Weights of a small GPT-style language model, trained from scratch on English Wikipedia: 13 layers, MLP 1536 GELU.
MLP neurons of a small language model. Each row is named by its layer, matrix (down: output weights) and neuron, and shows model dimensions 208-335. Each number is 500 + 25 x the weight over its row's rms, rounded and kept within 0 to 999. Numbers have three digits each.
After each neuron's rows, "fires before" lists the tokens most often just after its 100 highest values on Wikipedia text that the model never trained on. A number after a token or word is its count.

L6.down165:484492531488481470527533519489490496499462508516474514516505513519502499504471481489512536516471544472504483489486510500469501546479475479445489514506529498476492487535509516499479504514525527489493507511562459479475521505496493496515502481503476504489528499530470507480546484507519475502492506496471468537447541481530460513513476547482492514496529497513489478469504504492577518462559
fires before: " " 38, "\n" 11, "ar" 5

L8.down380:490491427540516555498511504483537512520496486516515486510531475476534498510477480467518518478498475555473469494522483525522513513471566497510559464512505484497513478519516513507489486499499537482545504503506532465499496495517521525494418509478524537488507500531508519507524439463532517470480511484513548459454540500510477523480524489475542473532468506517482510510462466518540517491491
fires before: " |" 30, " |\n" 15, ";" 8, "," 7

L6.down1387:522526538491476487494525492484522520509532482501510499482499524456487506490522508448508509518539450484478536520511531483505522526484523499484501491502468511495519517494468527495514475521494490469521503467520509495480488460530504516483515524473490531487501508505476519501522488543484517471459509500511497511489512529519485499505536500520525487466490498488489530463486501499510504500506
fires before: " " 62, "–" 7, "1" 6, "2" 5, "3" 4, " Rep" 4

L4.down1300:475483529465503543475496494480526488512523491523478472468491535581448539488486492504495475489483549512462499550514467491542526530508483505476540450524483506508510549466499523498513478492483473497490516498498531453471536506469463509515508502462507451504480510503491465527480488451501533460531547497523513519475506512499520543481505509455495488474554480480498508497447468450476526515508
fires before: "0" 23, "8" 10, "3" 9, "6" 8, "2" 7, "1" 7

L8.down901:517512492512473466479490494455493514482506484465494494491523475576516525498480492513498496486512521484544511526513493489526474479490476495539506519498512532493470553494542464492500520483499516517464460513526456504498544509507518493522529485490533502495483514477542495441511503521536479465517490507467506505468491461524515498503524518485435497478482455557483447499543540529505449492521
fires before: " " 24, " |" 24, "h" 4

L8.down268:487478484501550511484476515491525537498531539489507503482536515502511472440488524496503450495465477519528518516504514476527460519511520489506510493455494485461515492505522494503518528465506534497482554480445503455528498499507535495482525483501513461497519547520494487461486497439488495503470495481521495539489481461521509491555523508492544511472499471451467515477502513498474492489557
fires before: " " 43, "1" 5, "8" 4

L4.down393:481503482536486531498479477560517568493510496557523487481508494450494475514523555469468494502500510520500482503486561460513486504500518495533467510505467437501493487503482517497519531487545507433526483463473477520512487479536492518474551515492488546467523501548511528520511506474490491493470464482461506474480541529525480481530510483517523464516507500495520511503455498534533485499500
fires before: " " 66, " |" 11, " —" 7, " −" 4

L4.down1448:486506491546549471497440511529492558498463524497507465544468495527500503464548550468503528455480482579484514525545486457505545561495488492500488510478511494509493493520523487541536495489502531501440503475510502516523553526520513480509504569481522491524530510534489519476484494509528475469489461520460515488511454514463451506490540494519495488502474497523535500485524520488452486534505
fires before: " as" 34, " to" 7, "," 6, " for" 5, " a" 4

L4.down363:497502487499496516463457479462550512500486492489498522442522513506485472466534497531482496509524573503538482505499532490508501535509516473520511486478546472501491456458517512514510514503489503505466477459492529501502470471508510478460544446500469510483490548525546507490513484512454445515506483486473462463540487477488459443529531540472445476479525458492467508536493527548534510468474
fires before: " " 66, "1" 7, "0" 4

L6.down467:492529457558430527473461478507477517511507507540523475500525559514493466483545539441444548522470481553494473506490513515449460501506470492523539500474478519531506520495550470508509481501502526501521522528495494524505539513504550478501480487449513511539549494505506508523498532541532484509519471473523466512449516556479464507552492518509464501511530509461488486534479478454482488534501
fires before: "," 51, " he" 5, "2" 4

L6.down1324:484486511474502496515519479505479506452445511486503482494522487517458526516489489486547537572480519521504465463527487550527517479491448507505507479529497513463507512483508473524505534507469493509454498505495507477481453493507490555482529479502520483505521526516497514480509451466485538485478478494512468468521503506493458506522513536441505508535502503540488495519480547507485522497498
fires before: " " 59

L2.down338:485486476521479554534527493476554503516525489521512498508479496456475451503528494505484452502491482509462447506502514479509495518465513511479458529526530495498516545508509512525479514529526508533533583481442497499501481521491490480454539506469526504492501544467504517558533527477508520500488468497468487491486516492500518549506474504515473493468482493518495506516516476508485515501511
fires before: "===" 19, "==" 18, "=" 11, "he" 5, "-" 4, "," 4

L4.down427:483507526511486474529533494485452481506467542517496489503540490506485492494469509487539491547542511470497516487515504532505471502543517497484515531489508559487501487480460513483465511523492495512504480493477508465525513498493477492515492535464465477488519484531450505513432485513471499461517498508510553500490509514531503518530458502479507466464464493473470469467480509462478545501513
fires before: " " 36, "." 9, ")" 6, "mer" 4

L8.down1311:556493495444483491524524526484519513491510552511491473557482506504494535426466522495487513510500471504501517488497526491494456486527477471501497481469523525490505480517501499531494509466552501526468463514523491512462428516453532534491550466511552462486502490551508528478484498557490460534501520498458456469537489532502499495537509477491499493481507506512480481518479521513500521519503
fires before: " |" 37, "." 17, " " 7

L4.down948:492526488515477490510527502496463500514488484469519510490482522507507512519495511506442491441470485507502485488540522450467519467489493508462552486580517491500502523491510473476538502506482526501528514458519534513471513471494534475470479573495555501468479522507490509554514544463486488521503494514496514467471505483476541505507459513493524488484461509502462511505508479485436485513502
fires before: " |" 27, ":" 15, " " 15, "==\n" 6, "|" 4

L4.down335:493518489492464513451534548505494458536506542505483525524499486492513530495529432574468531507505502523447495507545468516522506483527512543527520503508513504494525491541483504489488500519506517478492528523508523513532489517513518514496472526467476507508485495518478491542464491519522487531490509475472518545497502479478482552488476494509498458480541494535507479536479500464476517501507
fires before: "-" 80, " " 6

L2.down437:482545521493487559518508511563482547496487451465492465522494491556479521488496465525485513492461516547454469525526453507522481511521439514464523500515516532495462532497522492537487499534502499518484468459527518468476524540505514476460513530485506487501509503514497526501519502482509491472482516504527508473527538536514573503498483527463489492440507512537505511482443513476458503531472
fires before: "0" 24, "7" 14, "4" 10, "8" 9, "1" 8

L6.down830:515491507498536463507529514510570495486441479498492534545522452492505459508463497501525509433473521476482537488526533513570526529526518463459506539490494521463500516482527505481490487546509511499510529514508471491495573506525505497496507527533485541545531464549457505544511442500505484488491473488481497492565503482497491526531528545504527478499472487449525536502511479479549482554502
fires before: " " 43, " the" 14, "," 10

L4.down757:507486494480508492481472469466493525517476476516510515501528512509518538508507446484491462461499457504472484464476503487510480486514505468545490503473449474488505499524583512508523515502526501502491529506527435515512508524479525542488492520465494489495543509510471502516486500501510495498492494485505483512521550505474557503498523484517499484520485532493516508521500494492480491508502
fires before: " " 46, " |" 20, " ±" 4

L6.down1018:458474457505456452507485490520444509488475452528441528513520507494519515504465517517510508471500490473534458504491491476518501504480527470489512502515485494497485506477492512477529524491515485508499485466505525539517506506505517505458552516478497531519513494469497498508506496457466479510513501487521474547499472457485514474474496464504538481475494496526506514498524545491492470518514
fires before: " " 34, " |" 20, " H" 4, "1" 4, "0" 4

L2.down1436:511488486467503500510517475516537525512493490492520480453467528496500502451507456497491516522481533455516520485465488504494507485497498502498491504506543479509468481516510494476515464449480486497500467503503493503497518499555485493519502487509442542520542485517509460497466521534483469521528472463515511504482512538489489525428504526529497512488496485472546516514476486492491504500497
fires before: " " 52, " by" 4

L6.down674:478538514478426542498489504543485501514509496439527466507529523505480544452510491523484527516553523462549530515522499518511485518517494476474485495537512493529465525448483490492482497501490511491487488475497510475491518489502487510490479485498520482525500525493462453511482460518510540489487495457536508553483532503489468483509489490499519474479526494474484486476476505492495523489538
fires before: " " 31, "0" 11, "9" 6, "3" 5

L6.down907:530475512510490478518522533526520497502486501492490531503485486503472493497496527544544489511492546522527509499510519504502490534483484491522533460512483526495482509555444510522439537494502512512521525494496514520504464474520526526530483518520478489487509538499508533484485539456473488487506520485487464486535512496535468549515494535464518472494498490472498543509484516469486532480526
fires before: "," 25, " the" 14, " he" 11, "s" 7